config = dict(
    rope_base=10000.0,
    rope_fraction=1.0,
    attn_scale=0.0884,
    bias='qkv',
    init_std_down=0.0,
    warmup_steps=200,
    decay_fraction=0.625,
    decay_shape='cos',
    final_lr_fraction=0.05,
)
MLP neurons of a small language model. Each row is named by its layer, matrix (gate and up: input weights) and neuron, and shows model dimensions 0-127. Each number is 500 + 40 x the weight over its row's rms, rounded and kept within 0 to 999. Numbers have three digits each. A neuron's up and down rows have the sign that makes its largest values positive.
After each neuron's rows, "fires in" lists the words (lower case) most often at its 100 highest values on Wikipedia text that the model never trained on; "fires after" lists the tokens most often just before its 100 highest values on Wikipedia text that the model never trained on.

L5.gate949:502516481444506535492505495423507500436535480573549516469558528483485434517583497471458461531577483499546492467486544557520480428529515543426500542493438433494546521531504487541538503520519501554548428526523523455479475538538495555485508499505528503584552459500431461456509506410524469463507489570531516524523516513437439415563542432469572560472509478422437531468459525499434494552481
L5.up949:436492581549465506378491497484466533528557449524514491466525478498450452429483451537434490453486462498492466472567566547510510544433457519466475512521572478547516520520524432556483500495482461605489487424465491456522508495513449540486418519436593522603478503496478517478501538530528445582527484434481538550537505497452495512559471444465525497459480517420521502455474494505507494443493
fires in: "of", "executive", "expansion", "corporation", "properties"
fires after: " part", "p", " ex", " pro", "or", " Cor"

L5.gate189:500519509490490479476538469433497512430463541408585538549494496521597523449454456504508535582474514483516528486423519461481514506408521494501482522495469535423521456537569462500480488495472472416462409465485443531564475548509516467463496467541491422522534497464535499506503491486485450461482465394524477535507563525539537538488440595511476517566516531466475525469540426506480518506531
L5.up189:516507512449505462584502476575482454507475460529470464516458489415477563512440593435489498594506476582433504497560443483527513435510466476470508437481523506468466513516526590494546487481471489497547455416466456461566468503451492482467598486542505464494503470497524468485501516500532512466464513517532487547522529451543443505579559542514557501485450482599528519555516513478526519476537
fires in: "they", "religion", "articles", "hyposticta"
fires after: " the", " The", "tic", "g", "od", "e"

L9.gate153:422533460484503524476470506507423488553436512507506468527488516489495514509475482484416503537576469547511513482516545515478504491493574539464442484555463462521464565421572481498446492491575514470469489490471405510572490558542464543468540498484475463480535479541489499563523508507468472466483506492515407532530490529473549509560526457475493496528515552462527541477532536448503489523503
L9.up153:452489492523550487496467498637486500472516490534446596453496493527532463503498504507537490527432510480475510584507528523482550504438483458515515502499537516494486400484525527535437521504561490493443524455489480537566526526456496482480478411494538454470441507535439503495519474505466517473508464451462480464467501480480535498579488474570556487545438467411452481477480521574556518566425
fires in: "the", "them"
fires after: " of", "ed", " with", " at", ".", ","

L5.gate672:484538421512557416547481483465489504474518506518489511449518463510457539534553544428490480448547533586462537460543560554450487506489507540468442524510532561492494519535497460475497436577458444449554473516498449491471507524385482483535448566492502440485459468482434465512580490533452530494525461489488569541457520484456466494540526514508446424490389503474474516528455517503416528502558
L5.up672:493487463490522524421439603481470512508520490504507542510470495452465436455530537461501530494499518494488529480482469535451510459497452564464553526468486456426615545537483510437489499454474545488488514547506551507517490512496528527551487553491552461529441542449511479547502487584480564463506501449546492529489533519520462502454401475514487502531511559443507477526487538563494517518490
fires in: "s", "norfolk", "kentucky", "boys", "ghost", "olympic"
fires after: "'", " O", " K", "ol", "y"

L3.gate472:503483496478490500478481497475474457416521565510492534493573538522521461596511567483525514558518534507517449497489483476512514450398531494459507486608463462466535623494461504528492506548544550481508563495550545465515446444474529549479503452535446480516456525530556509484546497510513447424547497533426475461574547510421561511534470475569534417479434482501473459529491520512464493535521
L3.up472:460484482566420541472543465529509442500484455502504459439504528503513483486482528529437419444498457488450500479425456458467520448539546488503477555521452524521513529449522465427505460438550451555465381482502524475461508555467553534512499508560567509504486556509535536489520501532501443479520489501484653531523411445562505506464600511519440484509399417536485485516550493567630532452506
fires in: "is", "an", "some", "was", "it"
fires after: ")", " is", " S", "A", " Mo", "I"

L3.gate829:568514529522518474453452460514494463518561532598513446522486551515498551482492498409458494519502478533494511486547500458506534534516439488503502483487458508498543465468503446503557486484496424539530483481481463529489489488484546595429517517532479480476401514470493512473526452497487503518518447455503476563493509591463506512495477505571502519513540482533555483476560489461542523504549
L3.up829:450478460443484493511518510460514477548460470476521512530560479515566524585572558504498479516506443542509574469466492561516459485413454471526546466501478502495467515480464536526497502507484516479568452423448499500536502444466573510516524509587483475537486520468522491511525454474547525534494493510481550486482469467506567515558483502499506490426509546538473454413487549372543553496469
fires in: "they", "boy", "boys", "their", "troops", "bone"
fires after: " the", " The", " bo", "i", "tro"

L3.gate451:529502567534532538535426549475518475529543515476545502481499549515514420535470561542546524530539409463446453545572476467547494527466510399485496471484475478508533521558476540492517436477484460452468502494439454468545500521465446557404510509563512592535546459527450516485538490529510500552463488570434448549487503506497561499477476455538507492459475500479515498527496490498563505485449
L3.up451:500463493523436511482506458453479533479545543468533523511461452488615486486537516561572567487435479518528532534519505475397542489510483509522510517562449515405506546545517545517501440474532536469486431487478455528517498447459502518490543534434473488481493486501532529455509487515540498527442507518466472479542503520532486446497489518538476448483544475456556422528521516495455511462458
fires in: "there", "these", "their", "themes"
fires after: " the", " The", " his", "The"

L4.gate141:480558481507485489502519495458535510570477494468355490485441542514544521538552490499504542528527517465510498488538532530527457505495538479443493533512488477546529521544511511494462471495532552518478454449520585464541507495507489476544450563495465473462539468500596564498462488515496522491488501547544549458544454524434525491510518484419413477547483585450580503455527559496486514496445
L4.up141:481527511564469530499527484479512494525497471492466501491548479499593512575503466518544525549584487531542514471519470523515519567534455547426515530513519559478411446493559577529429504515498518490527473414564505528433557568529516503494470560419555474529455497500520473510473544502482490470480488505556539413508503580501468468464537460431485496488507508487550461546464470519598509547461
fires in: "6", "0", "3", "2", "5"
fires after: " |", " T", " re", "|", ";", ","

L2.gate116:529464536523496546533487515522431522508465477542507496479511532504485430492487535515524514448623554478553496536494517483470461558423552511426525524485500493568463424518541512602510490522438538484478479510563522517514418478557565550520417470471467528460458533483519479525495543506568484486482465581516499523529525524497478446562485546456522415526517532497514481473513481532406495505493
L2.up116:460530528499532549549503483524526445557498503465518496504524554486485457450488468436526508463484549509495471501433511453441422601484510443496459572469533509555523441536566487455538515408463485503480481459476456534465526416515563535480443481468526511457506449471465553457430521526416490514500499459471485527482442489541504508465493496452550494479520537480444524509503520443460503473519
fires in: "age", "language", "according", "self", "image", "liberal"
fires after: " ", "gu", "d", "im", " Li"

L5.gate325:472479516554480435484442477506497602483532511446415527478485502525461500516493550464443458490540463503486530510459458529481522531486472518467450554458507541455530495571500505443547418539561473501518509559493508488483480424496512483524596457468548554479446492497511510498555421502541530452546459511528472512524554468429535530543514477477536505521505445482477549592496480514509529507418
L5.up325:431453456429456478462531461602529518573512538477479596494539532516402521493541530463443442461481553459488455474477532551516511426534444467516478541520573559535432516511539545487555545563471498454432506525477440608498491512502570492475409548510447585510475540526464436501584471498466514494508488458468529459478489500461553438547571499503471548499532463463467498532520606570512499505488
fires in: "his", "their", "its", "the", "well"
fires after: " and", ",", " of", " h", " "

L3.gate746:512474580487507504452534559461416522506509474566545545590471487573544576533461505474506484520541510474422462484485517447501487492534496447564497486490473422562530483583505456542535521492541486420452433450422534508472468530547563517489608464519539516445564538472510446519477389481453472519608473486509490493446500510495459517524528529508462516482513460544492466480518475454453516451473
L3.up746:477506538504569501503536404478559472486480468484498508455484536482474442454495481452451440538492495426491484504468464484493437455483400518463482468559486563467497533439483510514512545516503465510564519501522498508520492536526494532441510561517531453400555531485536501560451489619566531533441507528499481503488543535510516490524550475584485507446520558511437556465500468486472510527473
fires in: "they", "beijing"
fires after: " the", " P", " Be", " The", "B"

L3.gate933:532483567555465496462510497471493515480497452517564383533504498580547515532465471480464513509560518501526455475481507513514484450495491514480524516510561522490485441525597547634533526488521487482484521522507458501461491559556507486495464544549539545464482518549556485481454483457537482517447481516496520519474402504508492524412444583530522474457448526528519543447508477467430436455441
L3.up933:475513511456527529552566490541517492477544458481485528501495538490489432493546516504461430519497511536529429460466428410531469443476546378513428476527513479480476575604500517569500507414523518464485462534477506496506518420534522485482556501485473538560517511454503523534469449426547494517472477456486461491498508549504509521534519525568464481561508561526505512510494494494439408489493
fires in: "then", "they", "next", "finally", "originally"
fires after: " the", " The", "x", " final", " original"

L5.gate683:526499515480516570538503530512486566522496476507469523584488485519497463436465502483593481504426512483494524440478412430520510509540550472448448454462496499539466563468516550502482525490516542528525486539470492554478499498554502517566464544514417457479469513510470441512485535466532483500522498564476535483531487478457509463492514493441547560552517397525489573525539458505498551511519
L5.up683:449539579445483470498430477495496569518500473518567512566465534443478501447564499511494516514503459498446517484464536482423543470509531447447507474429412512462556544529518615487466534479469559500491503540457407510523524518494463489583456545485456523525514490495514472564453468567517542465507552600435460488502467561456486392479550513543529546467482483514545585505505468482490477583504
fires in: "written", "writing", "problems", "word", "screenwriting", "problem"
fires after: " w", "le", "w", " h", " W", "lo"

L4.gate937:535483491445489516489445412507534471502588446527458532452494534420478466504577527476473495547451450511532529535605513491448395505517489453479513475498483501465488536499506504393541413433490563470482558480492470506514475464552555440548481538520480526476514505514512440495468502453469547475502519500521491559511527491517503531581515472492466522517535468515475542568466453437470496570448
L4.up937:444495417486521471515468471542517568549437512564524498512569447510545486477441547492437541499541453577471551526506542557493479416474451495497495436511555418499552531500571493498559514491484525596480532522531543506507517496539513465491488473494505515488542483473494506527509449464517455491503552503479527529508474539481530520432427521505521490552594458530540485498543525504489433485526
fires in: "but", "it", "he", "foundation"
fires after: ",", "I", " re", "o"

L7.gate947:498550464504519525502506567534525508485601443503537555505514502530479518527559484493535539525577510564472450470492475494508510491468550497474540504515480464538461602518537551489480489592481491504583491505453434539509482505483557586517511499435431502580453460501477497519516503517509537488531496591525522504422498495554451483524500446495536513548511523564505533512457527470494469499492
L7.up947:496491500529511466511469504473531497517443559496459462482489500472491524550512476463529532506537540451531460483519494449534575451538490538507469480427504574518483499482488429578485474489495472544553487571434504580521490451529491470531563575503482566495546480457549512506522429470466523464556429508541559554457405546503462559534478452531473433594478540468493482471450441532448477506423
fires in: "us", "states", "american", "syrian", "azerbaijan"
fires after: " U", "ri", " United", "o", " the", "ja"

L3.gate910:456595490523446490511469433541511530480545498492534481546481506476451493516534484492510482493424524518480535503434563432501529484482571500420559556447449508511480525501466510525544510485475477531490506549499491534450467430551445473531505421493482510509473528524489578459511524448526427464491523455463500497494461535525594512512573445435523519469538616577540468529512454433492545579481
L3.up910:536494547473491486421527589582508455510482460496518475477512501503552491506511513438503574509486480476515546490499555474490565433477549552479522451592478468532531565398548482464483516486518503556486522519634496507540518468562482484462490458464515493559532411481565508466383466444528505545548518535514504547462496498556580547545496521465584554480521499488477529446387442510515549509470
fires in: "according", "announced", "following", "director", "leading", "writing"
fires after: " Di", "d", " lead", "ri", " di", " imp"

L2.gate912:494496464499473587526533471515572509520468499562485517534478511476444477509525500530501500469523514541480513544508452469481523433477505424431488511533501509460470568440463524583493480427437465447517481473427481481473484479470547518476562490537437497565499519519458549510514434523373530490569437488515464534462465526498488515525551485455448488392417406493452543520558473491522479481479
L2.up912:473461558476554426514502449479453395488471471442515510503528499509528500510491471449469458519528459527584471581528462513481616518505458547512500507512521439496411525532484539599538533505472418510531421444558544500496481495497489534514391462480537434523557479510514515527464538547534488515550503534530535506479534426516421552516462455501569435496488525517483575515508470612478505475524
fires in: "from", "by", "satellite", "for", "scattered"
fires after: "s", "f", "F", " F", "fe", "c"

L2.gate877:506454544429506462497540503489519517574454496506514549465525483507481531405450494473457492521495563545472566484496507557510481467475535469578484483533496514484540584490443508483449532407471519520502502497500577481520537539564531502518449496478564491558501555503523494557486502508466492476439483507511486496463446545524495531482468465540461444473526515451431514506532509531401503473498
L2.up877:507500491523496480505507531533530455513545516460565519486517511507556425447463560473463528560515538546507497474461552548466457479578451519525487504441479470458486536544485470526470539529418440437473408456566495524458438496482517574506492534478512477504477417484501488552488551509549531502523533410569561514500494489422436467436481529476533550516573556425544514420489523531481506515499
fires in: "he", "it", "remained", "went", "started", "october"
fires after: ",", " remain", " w", " start", "O"

L5.gate298:542574476510543497502491491490457410526473491580502497472540518517547486508457486559485500468474537499458432517486494495471455546489475492506457451521491513497516581463483558469466471503491489501459551531549477436519596458453504492542516513461508511471520474468572495507584534525553558518508520492520471510501510502513545501591464474458496534499533488501555539538506514438492515469500
L5.up298:459517572510501511493481545509459479576452542435455541512455508503513373496498450487492447491442505487508494491504486465507598482435486478554519546531584509487569501484521481546561467555551501542500440486492517527482487489474522552435465503538443532518527516507433600500504500533460479491495491542406523557498539580550483417540486490417498498569454532473482508531561457530506431475491
fires in: "across", "cross", "throughout", "broken", "floor", "good"
fires after: "ro", "lo", "s", " through", "go"

L2.gate129:584464510500584520522493482356474526500526533494551548467483545517468549570530577449531481487527543481460543464527447449500472517500423542524486508488495457491498455552521501507514461489544557529493476445475450482474494427447484472520477539484556512549489435507517472469547568514426544458497426495523499520516546476469563456514529528524540473525449446467445452569437513517543493435491
L2.up129:507524440538448410509449521616511505495575408548469528548531570623521530511546528523413463492547501441509512452485492474576562500518440526499514477496492459522494502526543479503492405481556493513416504486556512475546485438545515591452539473485498455471457432538459489562444477491395537523497484524488477497433521528511525488498508480518501495469572523544514472503484553534411462452501
fires in: "language", "team", "stage", "teams", "captain", "packages"
fires after: "gu", " st", "-", "pt", " g", "ack"

L5.gate995:549426419521473517513473505535441534464594482453513490470506533481528572485451513510521442488502483463508521472538461495526512488472463506462447575488550501493475437496552465509462476490504487484508548470475452455495509513532562554460558537474482478560531432540501507550481504564475441495530542448461523501410508502525512483473531469446452464449496477509524448409490526443465475591475
L5.up995:469541461454538504483584502556553494473537505454443531498546599478455524481568492536541494513535469442507506486571465427438494485524536476570431517498534555396498459504495439560453509453522504464553558452587490544474461504507576578585522571484463486572490470477497449521453575478468558515506514479450435509513500425473469460468544465567483489549553483548538510416426466574484512555498
fires in: "of", "example", "launch", "festival", "launched", "capital"
fires after: "un", "amp", "iv", "it", "al", " or"

L5.gate507:536511518412572462488552509456459480482473520567513489504529442562491565539473458473422520512491520532482486559419533527523531480491542496547519529482540513546494522522499545554484446427555456497505459541428467546452516543546521544512489488495540451508444439525473550482503510485416486472474491495466584374439460474488532494575542502451495483520442482440444528480467523440471533520459
L5.up507:591424522498435431575527485489505477474504479547528518483495517519439471546608465512449497528424532429498538541498457503579483470537500480528405487557488458434512539599471470443519493551513386507505467519505541386459461451411518511496495546543526512526454485499450469465475499473487469482507542481477506499518492503525483505546471484506510536468493509499532553496547546487499518488516
fires in: "s", "jennifer", "species", "jenni"
fires after: "'", "en", " ", " vi", " O"

L4.gate381:430502539428453447450516465592503515535483576487460495480507506518483474486503503535485466483509511534519522523442500503521529475551519484487478467469431495527518522538545505466500573492524519512524518455522500483602507523529513439484482481468483543534550449535469462486512439490532525412508563448478443492470436536484473463384477448446507469477530460505463511427534445512508519516497
L4.up381:537477491467501473500506464566417557508482537505526505489565446510487496474544501510538508484536530494470492507490464508524524543503492520540520448555520455421505556437526477558536493518525503455470501493533451534506551540506488555491559543559459460453518518482490473494559519536503507516516509454423587421495485516554579483483459500530561596455530457511510441526561463552485518519549
fires in: "according", "director", "majority", "learns", "related", "direction"
fires after: " Di", "cc", "d", "le", "fer"

L5.gate897:571502492566424494473449474556496477482514504488504485505529542451449493548438588522532510472488527503514540511529487531484500527466460565441517424541538545632466513533493551502540482495531456452548537498521482535464530508576536459535531482513490510435531592549543603538535476510454485526533442471482482536496480461561584525505478471488474495529549495511540464445482532467558502513536
L5.up897:508507529467467437549427410543456521622452463469454465526582465459478473453448511511498511521537517519498445499497411457473499475555504525481608474488557545529523536450531503554501506480459523547520493519553516521562490468457469502545495503501455498511486511440496434416588505597440499547505540521558490498517531509481536458501547435536523486484550522556524554472559478520528510498413
fires in: "aus", "usa", "separate", "israel", "korea"
fires after: "s", "U", "S", " se", "re"